Weights of a small GPT-style language model, trained from scratch on English Wikipedia: LayerNorm before each block.
MLP neurons of a small language model. Each row is named by its layer, matrix (up: input weights) and neuron, and shows model dimensions 0-191. Each number is 128 + 24 x the weight over its row's rms, rounded and kept within 0 to 255. Numbers have three digits each.
After each neuron's rows, "fires on" lists the tokens most often at its 100 highest values on Wikipedia text that the model never trained on.

L2.up766:120134117116130120095141112168122115140131141131118127149107098110128114191109123155159142175111140111169114144128126074106087158143125168136142117115133135111172122147093133115179155132134140087142159108139163103153136091106106126097121141090093112122107097078117113145143149123170120163132118112118107108137099175145135140117087115140116127161127132129156161128120158104098149107140169149111163190148157140125130140175159130123133107136101156142136096099140131113122158127108138121157134136167129162132137106161110178094156064152105126123075131133156109101086107088117139119
fires on: " any", " no", " Home", " every", " No"

L4.up13:100125174121124137114119178107098144134098150117147131109127163108098123145140098135167117150109112105135119126174160151106138129103124154145113122121166155105142105126083130155099097127114142110149094130134156148116107102125119073131081138123174165127126110104149187142120111109120076111158115098099126191120108089121137158114146139116094151119128150158124134147144131141162134124142119131127134155032138113150104123118148071146135148131122140125079103115101146111148128116180123185122131103122183138109105117090128131186149141157126147109129119119117120118126165129124118121
fires on: " of", ":", " (", "×", "agn"

L12.up698:083095100144143098141117181129144150132102126113096093165149147103131159130091115159116142137156107140145129114177146137124066191105106156108089088078126141121147155160150141151118139112109117114145149086104119143141136147103114110116102164147104117141128129115142152138112122145102147090086132110140141125122153126124123176138108154154133163102106133122169134162152100140116142114099077103134141153131158066152076139104121132109141156156126117138152103123132145107144096111113133172152093142167167138116162144124119162133131153135096169099118154119092133123135119123131091169
fires on: " States", "i", ".", " Japanese", "n"

L3.up32:112137105145121132131156113133125166140149152142145147101113132125161134133136077114100096142135154091158089131188165102141141153160129160160143150137119118152159137099084127140177131123134112120171156136141123169154119107147123135098066155120140099161126123097109149118096140143162081133110135108136107146111150130157104161127118079111115107152142118130128138150139155142128117124131126153126142156123096144116150149088160083137113123091161145075149142168085076106133086131112076131115149123158152172127113080085097131156119170146166123118112110124104126142102106102134145134
fires on: ":", " suff", " le", "\"", " Length", " flow"

L2.up375:112135173102131153121110100154119119155107125131129162110153124150118120162103111198159129148128166125118108147120136149116088140137141148161152087080150099077112124173175103157167125125087114139152164096129159133132130125140125128133148127105096130137187159136147149135126193112133113120137105106129094151126075098110171107111126143088130116123120097142154155164093111141151149096101136120111149109119133126108111094142128131147118112132138175130138094165104125102141147105156123179131141096115104142114135082108113115111120139111167162172108142090158118126094107088145125121
fires on: "\n\n", " Fu", " Apps", " Brig", ":", " a"

L8.up378:079116115135135187124150143140137174200128150165149111110125141121110129116111125128158094112159126117132100158119154112106126116110132148136156116118106094111138122139100134139143053147126150090167134133131130174155155120093137155157122160147179124157139101089102148140177110128197147106092110139128124116127157125110134123124085115144131152145114126126171113155125121155136124095120113137166135138112133140093101147125124087173141135121095145133151157153114150104125116133159150132135162112118184148156130110113131129129119142163138174079091143131145101102119112121127079081
fires on: ".", ";"

L3.up534:130142124128126138139131096148090157136143128151148131135149092111091167176070121117161077157119149102112132098108144103076120134137155131156138137148124105110115130101126156139185132126098105101111131101099140134150148159123117096139168159101068092119140101138125168102104111150134154142082147145098141090097123101102114133163115146131104149145132139138113140145126162145109147137119186208111159118095130119136123116095122098170151131160086171129130126117133125099153135154151095129155144129137132152158114126153110121168109176126114125128118136090149132143111113099119126075
fires on: " Fo", " Hu", " fo", " conce", ".", " spe"

L8.up716:117126133120115129134115119139138127169095169129126122153139135110155149128123143168110124102089156177115106099136118121105076182104138156143082115124115096119162097150155151140125114128118133110162171117100144149145115106146105092134167139112144149192167112118126119140107140138155100162117128149152124152130109189126149092123117154138073167116132134143147125082143141124085116147073126163100158133087143062128071113104179147122123158123125127146148140119124089119165137129168125104111171117162111124111116123140132135176134113132116151135125125127096135124119131077133097141
fires on: " was", ",", " is", "\n\n", ":"

L4.up120:122151071133102115105137161140097139153145170180137114158129121133109175157103130137155073126094118096110121125129138115112069139122136138147093109128147130099146101139087145119142159106139120078125147126128073179110128120179131134090138116169138163146132109130145121122113144132142117090102068110097138140135166163108155133117082130137126139146123145194141108106163161175131122131151135124123135144142116114161154138122128121165092139140118113096134125109112157141116107170129161149128164151143153142140102106148107136105173094109121152093144153132115168113124119154094112088
fires on: ":", " |", ";"

L13.up393:161156095121131113127131152144089132129134165131146127123126143162109136183153135127116064145110163104111138159142133146114094147155178140146128103179139128113134113138069121121159129136112142070155136164107140102099106103135133132160126153160125173123153132128128140121134134130149103113106106125148135136133108188113168153056122142088088108140098123207126140111108138122158064144166117123132175143096124080159128134117128153151146158099111154106162118090108143134132123143153163102117112117134112149115107106139116152098128135152132142144087140112159135121140125120114106121
fires on: " |", "|", ":", ";"

L2.up285:157151153120112146127131122120150167098146176118096123145112121129081099135120107123144124148099160159126126139138151160107141104144095140176099089125115100118139100169111156156144135158145105144122128127116088131118143123130119112140122125132120145163161069080148116127145137138168133130142111132150127131098115133134106118118126111137115134111139133192119109170108130159130087088156122120103137140138089069084139152145135112145064091151138128116172106135078160128126091133141151169164162125082138133112134130076100190134115133153109140106068107103140130122101163131116130108
fires on: " were", " than", " included", " are", " include", " includes"

L11.up205:133137119115116121104108159155076104093110148127113126143111116130134120115167112108148091155115166156100120097130124152113118148118119110161133146146104134120107108150098113114095095139141096080135096122107107143154102135114164089112118123131169130163144100121146115129168192187118094109158143089088141172128127136136145152133118142105141108124162210155120159165101138115120163138150155135103135128167138092130113140131092124145069123166151146161108110116109129135142097148140087167140130126164149128098116133141104144117127096169124146075129177142108113108151137108110134119
fires on: " |", ".", ":", " by"

L6.up293:108108147159145161136089134113130110150089161155108127129127126113156168085106115146108110115130129139086140103107153162137092127121149142151105088080152088122156102146188128151153138121133134081200133126142140163136142110127151127117134126116098134153155129112159159103118111142179124127111112152148129112137134172145165081171076115104112125130105172124120146160172137128086138125126137202097105143090133127130110114161131157149130133153126147116158138133112130116135097127173099137110157157133112124122090123120111143136127133125142144132125089109117192100157135104094122094
fires on: " was", " (", " were", ","

L5.up99:102088139118118132153078143119137100125105137162159149118127135092127168164153122099111101134113122128138098124139104117080113150188132151142121163118139111131152109104132123130145108092159123122132182117143139147122124110128128098137129144118068190180177133111133128112109106091178119124175101127123120144110092163131121087109144106126132103133140170171132136155102157149122129139148157144111134158090094085134130149146130108171155153167125148111076115148147116123091137135128116138119141067151135155108120130108105122141166098120102109123145141130121144125121126144154090057
fires on: ":", "'", "|", " those", " the"

L15.up178:127086116141094097108172135112170126138108110066123121126106195086149167127142120154116100153111115122132149093134148163144106182179114122151151128132115163144122126119136111148158116106133069113109123118084125197138175132101117101137110111143119083144125149124149164098128143090089127137139140102132123102074182109131135133133067166127140139087110093145143126173138140139113117131178133089184129146171122124142125113165128121126128131148115122140137104118090118114139133136159123158144126148148180131137138090124131135144107137137099137118115105105116136112131130134137121134
fires on: "i", "e", "n", " Japanese", "bi"

L3.up443:102149179112126124137106112132120168139111150123047129146112123139118126153116116113145103164136160110137082137122131103125141130115112138163068114132150097110127118156151123156154156123131094101143153105117161151120129171146117127114138144131093145096122099157132159106131138147118168116129089145104122128117109175109100110116116161143159178116167132166117160161090098127139134085096136124113152102114138125134126116136176114167130172166086113128105073124170158110154133155147083130154133111135149160124102131160149145098102161102112155129133163109155134147067126133139143117
fires on: " |", ")", "}", "."

L8.up660:110141132100092118105142119141163141122149188115123170167125132122129107136122108157167102125141155135152096097133176075119041168114119150135082121103123120092136126149107139162143141177169133101115116094115114126123113123119130107144118154174106125155115092116159142116159145122117127125156115144108136110101133120109145121119097159133107138125097099155160128132114141132124118120123125131100184123095104122113123148139097179177088161112116130082166134110123137121146124167144129167139153129145134133128167105174137107101157130113128155113108193138141172099097123113112130098
fires on: ";", " |", "|", ":"

L5.up454:139131129172113122154132137137122080132111158141135088124132140114152122142134087125172111130124104149132082143102134123102113144166113160146088129134182093126085121133141114119150119104111158099120153125126134148130114114125127081153125144125104150117156142117137137140111124115148148127164170107141090131136157179112198145144105114124121148133150134132183125127128109120158139128167137093078124115111103090118138132109113120139092125109110160137125146158169110102138102192103116189133167104185156137159115119134088099133138112106150179116143139128098111124150135177119110066
fires on: " Mc", " Mac", " by", "–", " NE", ":"

L5.up513:117113101139085135139123140135153110132127169113141124097046177122133139107129086127086154100130195149133136111136139134142100142136141109141067120143161128120182125157100130132153139105133132131147152127141119195143132104133101136130109109140158127140156120129116159115148139155152085082103102135147127137098140161117096112185133110105081136135155127154111116109149099090159126112142131135082125140156118124119133129157152098149128126118135132149139137159102062117142080114156122150145162166130115130146116095116124175099140157126157121122112111123056126129130140134110144094
fires on: " many", " great", " le", ":", " what"

L2.up745:122106127106123163136142141138096146128120167134103088100124097124085117144136125145135150147135169124116127123171161136124100127141101108135103147129113097122121112119142159140135119139124142094108142109127074171170151140139162120125148105113133147101170070124081134155140142196159093115104151140112116147125123117139145151097103117111152153115171124172106180158164096125119124137147132119119112110144079118130140111105128104131118104118136169113128133194097090128150146128150093123128107117164163145117102117118125137164102146156193111103105095094125100164106149116071145092
fires on: " to", " with", " that", " found", " about", " should"

L8.up504:147146139105115134114092163158155122115086112090115118154111124145093149142167116139144115157101180133135089148139115163117118144112086113180171123121159164098125181144135125160158136146145168104075140113092092170122142104128113105113135136170129146131117131101100129152155172120114111121154094130148126157125085143115146135143113163094126108174099138150104124126103128114157096086106133120114153166073128131145101114108085169128098166139091163125088122134075121115124145157129141169125116113144129148136123118134155093096132126132127139152110164119141148127095118134145083113
fires on: " |", ":", "N", "|", " with", " from"

L5.up243:108099143138136160118149127116112165102115167135122145096095146141124184142101105172146137137140119110129125142114184103104068156142138118127114118095158076103103101194154098132135120092115110156143156084098123151101138131115124143121146082132117155151149113104127102136132189115141128137151107136111133143132125100120144128121121123134113145114126098152176145142112139144123136133135116119086169112123112131153114135187111174129131141148101141131132076140077099122155105139157099199131130097123101138158125119102155092094155147116126142109134137068145162147121122092149100134
fires on: ";", ":", "\n\n", "–", "="

L5.up303:137098123137152158099131139121110133120125140140072120136130157088144143098062128195132140110203109090091127139131174136112108129151131132158113113149131165134129110129100133147128120163097103106189152082153140172140140120140138103129126139090155149153139107100125108123157099122127125114082093150111133136128162151112158150147135134109100144161116145149154126143186106086126136125136145142117121136107133138124129186140195143127116113126109136120098119124162139105135139106183133147116089141118126118090080136155086138114131111141131139104112132089114123085129089095139118149
fires on: " post", " trans", " app", " exist", " sub"

L12.up664:113132085128111098109097139176162099100101189123094107129098145140161123126141130122079108106099153168136150156165109124142096163152133108131143123132114095149092090147093099138117073133100139125102140107114086101123136118129148083161120133171122105178136120121117144120187145109122100106145123124109110133111154117127162161107105187079108107119157155165116134137083107142143144102187120113133145132136115084109111090139097145148084124132133149126150109114140113149153117114130137150124134096150136137105137091123148115132144111118119131156132125145115098134133197119091131151
fires on: " by", ":", " with", " for", " as", " against"

L12.up754:121156111132136112122127166124140170138155150106123110106120129138114116115137124149125083129128122165102119120152159174105121158155100170118123117113128108116118116195105141127116123162142155101135131106118132144110086137159119093132089114148138158116125104139110142113189149106101117095132134157138131119084103158093163120101100156128135093131118141177113177123085127133129121141145116105144180151143195082105119136118064151110155133145128138097137139078113124130203157148136146145190137134117130136109154143124129102113102117117096122164125184114152143111119109126106105116
fires on: " |", ";", " while", "3", " however"

L3.up59:128144113108164115142171113108128139171115134167106134121093136114138122100072119140118096161131139105087133145134141178143154144133113139177095138139095108140100099141100164154128154152149110141141137129139121106144153108109141109121099149138118119175152060101108134102140130110157078115155144136131128105125111126140098110137100114154117131145146147152108139157139127135127070137149159158128141156122079108056121141133194128118132155143099114152098109122065172117122121124145153140150150133105104141145081129113125146113128125153084127086080096120167136151106159098119129116
fires on: " came", " went", " are", " go", " were", " goes"

L5.up93:158108122159109112116119162119135135146127136139138087108146143124131145112129103186117120129148128128161106143129139132109132136125063169144141083104160154136138126133125160165135123181102137099143126138123151157124100141143097096137130131140107159102120161123138098138117139129131075097110123061088103163124112157145184148133091125132114121137124170120194096125129131132161122112148095119087110135129145125148135156155124075157138107083094166112122148139142116109093122121117121151127150100182174126146084144139123150192126100155122159109146087134096115115158110118140125099
fires on: " of", " Mc", " Mac", " Col", "ł"

L2.up402:127092139105067163129111145146109118151138140132124127151105153118158102137146135159160107144139112073112113142171135170103111149133088127120116144129192108087101111176131110151132158121106120149122133093102123109124128150078144111130137150108113108113123116185153104095112123107107175180110137098137118129102146148131122101131112155124165123145106142156140149138129095109126138132138141148094135122180101102103125167164123111125145140108123134121132125141147128111097110153161117187118104105159138185150097144135131109133167147097117165111121086122109105094101202123133097152
fires on: "–"

L8.up261:146133138155122114140134171139110135169165157141102067098107092159152114124117134122173079187142155194150154114115122176119113160160126116132171138131119147133087139163130146131161103106108115087116124157120080138119152138120183115164103141168148145113130122107081131132087122128092131112105122103124148107075134147092199134129123137083125124147116113169141107148103113138156086116164116127142133124132136061133132116124103112159111137099130131111141134097121173122176113153140126150131147151138110136139104113109111133135109120155121146153123133098104139125110104142121119134
fires on: " |", ",", " and", " by", ";", "G"

L8.up241:152122144132113124094136171163120089121119154146130138088130112096087152156135103128135147134098147106123120097135172144117108141115107168177140123153123112142120133165106178143163071107081121113114127116150123141140139156142149063159105094128124144142121135076097169162130127121170111098132105109118127168134126106136166097175132157118076125130152111150133109119091109099162068146133139121137153148080111105107098111139116093109144155142112130145102141167133127123140111131161164144135141119107149122151081102094131149169122170136112158105099123119097141104118130136101125095
fires on: " of", " several", ":", " various", " numerous", "Career"

L4.up710:141162104134145176131147162144159148143160123120110123136113135114124125117099110139166141144160128110103135103128118163105118131114133141141135095132091164141113140140090162117121143127114102126108120057083135140180157123093122142110126112176133113144145132132134133132154118119110137162112139132101144092140107145120091095128133103118099119120151172139197141132130126130105104109158172134145118193128158109103060162139132145128129137115080177102115091113145130098116114124151113140125119134115153127107137124146107112117158102185067147086121098122128119087157177121137073142
fires on: " res", " subs", " inter", " exist", " abs", " Ul"

L2.up27:155172132059107127164122133133084141135116135102118130085145125136086124147155135104156112144127139101095111145117166156150120121145112130147089125112144081091169119171127129139133152101121131114134139143120096161134161165095134145167135165085109130137144086121113144140097135149124154134122117109117143110079108153104119156175113110157141155090150159154148125162107066116135139142130106122119122146176098119112140103130186082148106141135136115135092151111152155119064141160159121138120117115131145171108106121143121161109094135106171160121105156123140122129106140138107180135
fires on: ".", ":", " |", "\n", " means", " has"

L4.up100:121153138183113122093138138149142109142130160143084137109080127155150121114100123167134104172126126109116153137116136167112079161109144144123087107118133128116124121187147101131101175123102130119117149108126108142109150116097140140143109139116096165186122070130155151103134149114110106158139105098104130164076167129123157164134111098143175140106106140171156117084120111134101124151097091144084140136117111100102127163143117165138149140099156112153124128129098134124134113121186133178166143127108146131110134114121137138138144133133084128120136106095108131115065092116157133121
fires on: ";", " both", " American", " |", "-", ":"

L8.up257:137122157137120114105125172148132121140139136128070118132092128097117157128121067134118109166119133162112147122151135153082127128109083109150147138126113143137145126135110140138131097109140136139075122121141106130172165140076120100132143092151114144093168103154124138128121163137125097163120141109152165192131114139120101134111120127090117157153159146141110165147150087104139078130129151142129129148154108126125103089142134159113100146113175139142112095190145165120114148107138115127146127101172161114106114065126140177108091107176130142125140095095107113135156160130094120103
fires on: "ing", " with", " to", "y", "ate"

L3.up545:114086133103125100118129154132113174137137169110132133099129140107154115168121115162136131133150138122108111144141116130140091142130134097146147128156153122096124124101135123141131188124117094143144130078140089166151123074145140118094174116151129104125200105123155119141145143149102150152100169144103136117130109135131108151137090124091115147113133126141152146144144164124086125086113162131081133104136097108124104167096181116100101123150086159047121139150115120119096123168144120158126115115125176149100090111162099123174117145137140119100125119085116091116126144141151138144
fires on: " re", " pres", " reve", " reb", " Pres"

L2.up242:127152159105146179140104145116132126124131119121121136115137111075157121114114116172171126121158131103097107116122157141113142141115099133162111140127139177155150146122091169116126088168099125146120104121119135127149144095162118112139143138079108151153156134107137142151143136107130142160126150134117115132139110110145150148134103082080082102108153163135140159151180116136127085118125155137150117163116137124096117134146160172123103125143118169083132116101134103126141153114106130129141116126112148126090072107175059107126138121154139131099090109070146170082097094094107112155
fires on: " res", "-", " exist", " app", " abs", " inst"

L11.up341:137144096116115123110168163138096163120128191157124112136135149114131132171144096146130087110119132130066106144124126138117120129122150180151101168111088150138126087138117139120152089130117151067171130122158137096158076142153098105093112125188119124131139093086116128133135125126107084136127152139071132154130124162128161129130116126111101134136104165192126108138127095149089120171156114144142156120121114127154132135102167144149155110149153147114118115113139131122145107121129134206121153121144139149107141159154087166141119103151111154117138146105111094118136128147106143144
fires on: " as", " |", ":", " ("

L13.up156:135073159120141082120144194185150151139140110109064138130152167126141147102136154110126151109118081120060139105172147160110151150146128133104143096092124144130135126090154137134123150098143100148154141092064119117167132117124099142117067117154143130133117141123092149124188131164102115120164153146137150127093123111151105156128090171135091112143144115138135135162118116117132121125170110095159143173125111110157123109109150133165125120149133123128135135121138149108110143125152119124170124150148147129126159129100108128133106120136117138102113089087152136137148080119099152126
fires on: "s", "ed", "e", "ey", "n", "A"

L8.up81:091110152103140144123120153145107122132132126133120142112121138130102128170123121113172150145106101153137096102116123074108129132117105118125131163133153138151147123100123147110157117141093144126147140132119130101122127095106098168173094087159102130132131101103111180107166149103136132151125104077097136125158097125151116150147151115109109167099173141148150117156101153111170117089153166117148105123130127153144113156193137085119133167126116184182097055153139133099091113137137145158130155085146128147159138123136086132138155137143137150103119099098151130118104146152108118087
fires on: "N", ":", " February", "Early"

L12.up417:145148109108120133147155114134160143160118126133100141144083131109122131131127122097129141132112107135086185117133160176119131136152142087125114107149099117090083098148129161165146139089122151129086142073144143120138134120098143127097095100138139110195117122107121129134165109126131128087154136154104139147106104121140122101143122129144148099114144138163117156138102157191102073121170124114102129175132135114104158153202118147103174127113137154138131094126135091116149131143126149163149175169127098113111131112108096174113098128110110133083130171099112126128115098118108129126
fires on: ":", " were", " example", " are", " including", " include"

L15.up586:113119121154132127100107155114132148156137166130121109100141121174120133149148157147110093120148123101139148160148128095120139124138108148147137156159157158129144089155085091155120128116109141110149181165133152145093095132157125106144130162152106123127151127168120153138140151121146102144126100124127105111114184137135167134095147118102148086173163130133129168111154136111129081122144126069149129180109113107148110176141106101106112153132104163114126094126155128105152123110115112093177128193129110138115061110143110118128141130125125155118135142126170111099099116162088070128
fires on: " |", "|"

L3.up88:141130156103117115142091109128142153119140148120117125116125156141118118161125133127135115164105122110119160141140134117093095138140094115169136136137158092081091110122163128152128156161065150108130138103111135124131100129130151100146139100157140084125134123166117153108123160175141171140162097103138085154120101116099148122125096113108158164100135130161138150145073095110157161087150161109097117104111117133133141122145134141141136122177110177119130118151105122105099124163169118148136125085102159147145108147158113137121130147091180157116126109074157110132078159128156110068
fires on: "\n\n", "–", " at", " finished", "."

L4.up389:100147106152134162113117141135088159144143132166154133124122131098126122133126126142157097118185132119100094116162157093076115130119138150142148138150075113074091089150108133116128093162126157088147101139118113160188152131088143146127106134136169105123145097120089144125159121137176149154117133172106094102125132125124135124107097115138129123171157171124133112075095150154147148119114115151141155129084109162090124155120124121150152112121078168140122148153098125122132104140154132142134127104132145150145136117112126122122161098126164162123096136062092164101129153093128115128
fires on: "."

L8.up598:118091172110119158130055138132126130160104122147110113121143158147100169155111099142121095093162176116105123129128151082107120140128141166134116114132166062099141124105121142128121125158161114105165141135126113137118135127121132103154111158153077169143113112123170123140108160133099136104150104112138112146122137153103145135093112120160133131128094155179148150137134062141123119117128166178125118148125136113119114139148078130167104146176129158136132163141130123116146153109128152150142156098115114164105096073159111140141159138105131120113090115124090140119128140133105101069
fires on: "|", " the", " having"

L6.up228:162114117141122117166127145117148180093150137125149131083136132115153128160119119143112108140127127137097125084096128070150117130151155153134155118088159097089123115151133170153164147189102078105109131100087158137140158147112089085155079164151098129141133105147157120086127094159159140141092126161088109112104146105090114117146125145124120174176113146130126160125116118137098131095119170193096120127107106115140120110133095191140146129106146147109140132136127110109124131149155111126136132147113124143165119116123091143127109157134176130134125138131139156118150136098124113097
fires on: "M", " Pl", " Fo", " fo", "fo"

L3.up760:127160133109082143130129153164159126123086162113085063145091138115132127106149108143116129124098141135162116115122133162101117121116107155156177130101097099120160128168111135119149092124110166140126163136118130133177121084140122098116128079152132131130160101118137147146143164104108115116141152105156138145155110164128156145142139102100129159149133148182129143168112126142153095152143147121125103111134084121093100094158133147134111124158177157130091092159128125126191097101133100164121150094129123135114100121084131147111098083155111136061096138112117099126114135125130126121
fires on: " between", " with", ":", " by", " through"

L2.up81:137163155133119159170126132129105133168103154133116136142097124112114130144120136119168086105117135121135115118158147093125120121120141157132114095163134154086163123110093141191163139108137138104150142123096130160138119150156130109085124093145100115164107125158091180133113134130165162114147094136140098156118117151097121168108093101150153155131180124144137158147082122127102137095103160115145142132129133139137124148127167136154144165138073124131121086126157138099152102156107108107185136103140172186121125080114078168113131133107124123118119138130132115150084111104134152090
fires on: ".", " |", " km", ":"

L9.up373:130116119110118127074108137173108117106141170100072097177113119120122165155132112135121116139139124130107111150154116125092116127125122141128102138183131132109112116123133105106123152120122092103153139078140146130131129141106137111101158120104161126134150133140124143095179126125124130110132141094156146157106140158120170107155139173127100134143086105117191118138151132127079148136130199169116147142100124085119089130097124126149164136114112180115147142182131145101151091154126116159146122163133106124101129161118101121108125144086150209108125141109133113139162150136147094112
fires on: " Ti", " Ja", " Di", " Du"

L8.up360:085087167096098122144054180153124136116088126085130056124082124130138136135142113140117149136112165114140122096161124100083086143150171154141142108156131115124137127125120148149108147152130132169140163102111102105126120128124157127140146114160102152161122118128124128131130125137151127110136153134161126146128092174144108097158105167161142147090096151145120147110063167124139128133145113133113141135115117123140107121150110090132145141143115145136126109147139116114127105146163120137155149091127137213157139133118104116092144131144082127122139089084094126155109135121158106093
fires on: " of", " for", ":", " record", " |", " the"

L6.up401:072100162165113135104124148118172083127145164150116093074106131111167144119135119160126105107131131107122100141119113173098126128135135123147087108115109105142144144159158109124125151124096128104118154141107142145136136104119145112138157130141157109123150136156123126134152127142120123101120148117160134153137145198100162164156100110075125113111116170133165110118148109104134150147174140091096156120152127124102113123141103087157118126136150173085145147112152109107113097180132129170136133106134139121083115133115078155122147127104104196101125116099125148093145157115140071147
fires on: " O", " Mc", " ad", " Mac"

L11.up350:169121173133089125111097172112152121122123180120076099121076142107157171112123134114131121175106121153118160134105137152103146117105117095124114088151108150146110123116068191147150116119159092124131146121067132134117160159092128156156123137127142121108102125160136128120148153132130113090131171106121127184140128121115104153159119135072096140169124129176146139115097117168101127134117092121094139124097181118098088103104102139133130160117184169149123129126130131131119142094135156147132143111133132107107096115102129138110127120147131110131112125127138112128132170097097110112
fires on: " of", " his", ":", " |", "ric", " the"

L4.up520:121110149138143125131141178172157129152118135134129057113135176144144088139122091152103099151138148123133126124107132149125115155133128139131084121133141138144102150128087110131142108147131127126135129124146098136115134111133111096186116135125156125157172129104160123075163143108133153114154158117136123115154148117123146149131058116112096104122148138163156121129145176131129139068156138098095125130121086119103108145164116073132090111140130108152151144126154142109122100146164092192154126109107153178160121133116080109188117117141132157139125126098111104078096113139132140143
fires on: " by", " –", " band", " starring", "-", ":"

L4.up575:107166149139098117125124138124132117117107158124114074099114127128128160134126127143148143153102117121098117153163114119102126136131163128163160104189103120130195128108139177132171096103085119147109141098119095133139112097108150132124115139131159109122098101096103170148110150124152081089115137103099133221133127128115101164129127150120105202167134118130114149099110174125136108119125139148141136131102124136160095105123140165117123139126156148115094123123082120117130120144147150130129126087165174126107118092097108145166131163151120128100101122145118135152128149130123133076
fires on: " of", ":", "ici", " Total", "age"

L2.up449:148147149096105140145104118131138152152101180109126128153116104131092142112117126101156128122147118086115079152151156166092156150146092125146106122112189099147112112143157115130120108107087131128131103109089117121148109137124150085133153154128125126121139125172095144118128149152083167158149127078124123132086133151122104110161110162140142133124127151141167114183076131100157118134159161109125165142154104092095133091139131063120071117124084156095142145141128161113115102153148145156115165109135159157155110118121139153125124150099156171094127106121137138124109147122147110108
fires on: "–", " to", " for"

L13.up568:143150119133097115126102135109139101112079119124110126168157152120114138157158137145131085119103096128111131101098149156125113114142147172141152163098109143116152126163081109137176093105097104107192177105124133133105122129135128118147117144144132155144140089106161138083127128116129097152114133109156147145119105158123185143146100139131129137112127175170188094143091154112141102090132136116128131116145128086118122109151121091138122141120120165145110078127102148123132120133190118148108126133166149194104124125106103163143154096147125150096101159181113122106119103140125111125
fires on: ":", " |", " –", ";"

L11.up74:143128143097139118121115136128182163123079136111127149132086124105130158102141128147121101105138149118122128151133123178137111164117084143144140106112138213093154153129117129153104099145125132132092130082112122152139157132135146142121118120161183129157105123128151145107124138135134133155140096119148143105120096163130155153105088133092089128100085113157119114131121143138135119135146122094152108120127149065146089146123118149128125116092167146119133095097086140133140047127148159137129129123128114128069119119085115131130103087178155179176116115086126134130143105124105132139
fires on: " |", "\n\n", " of", "ran", "aj", ":"

L5.up489:128112111118101147132126130105171166123142146140072104117083159116126148134139095132170122124167084160115085082150121124116129113129115136140080155121136162127138122111127126119117109124132111122166092138091134120131139198092144161141090141133135145126121137136076101095128112167173134141129108159121105157105120141156157162106080136124135153125083141138123171114135073150102130133167145135128136114105133109151131113092175126175103130139118129109086131130130129110165106143129131126129164120141169153132146116177098113104183149127157144095117112131111117112090150159141069149
fires on: "e", "os", "ai", "ic", "is", "ara"

L3.up591:129131124149146155108077141144127158114135145127119155153147171127166150165087136160170118125148106136105124122136112126116106134174132156176121139145126146083111139125156145132160139146122106116151132092106096136135187125109144159096147145170100128113103125141140113142120113141160153109111146134092127124144084113135115114112118086104137119106158144137179122090097121124052084079106152116106134138116115119104124156100135142189149130145094130090154114100113127119130100160168096135128117121103146147079124128170093118183157128116145145099114117078107129122099113097127098147
fires on: " Wa", " along", " pres", " on", " Pres"

L4.up589:116144121129093129130106092195127081120118166135125139125120124100136131130160107162141168094124114073148113129135130082087097158136139122123144159109172118088143113124109136132173121151092153134128138099076136129174149139080130127111123145097095120132152123107136166153143129155128144127141130120129105149122130135137109145113090108110122143159128141139122147103117124109132107122120148177156145171174117143081118178177137114118155088109136156125102133132113125125119149140164149145143138140129138137099147105148121140108157097170124101092077112087175161116078107059125127121
fires on: " one", " every", " another", " following", " next", " any"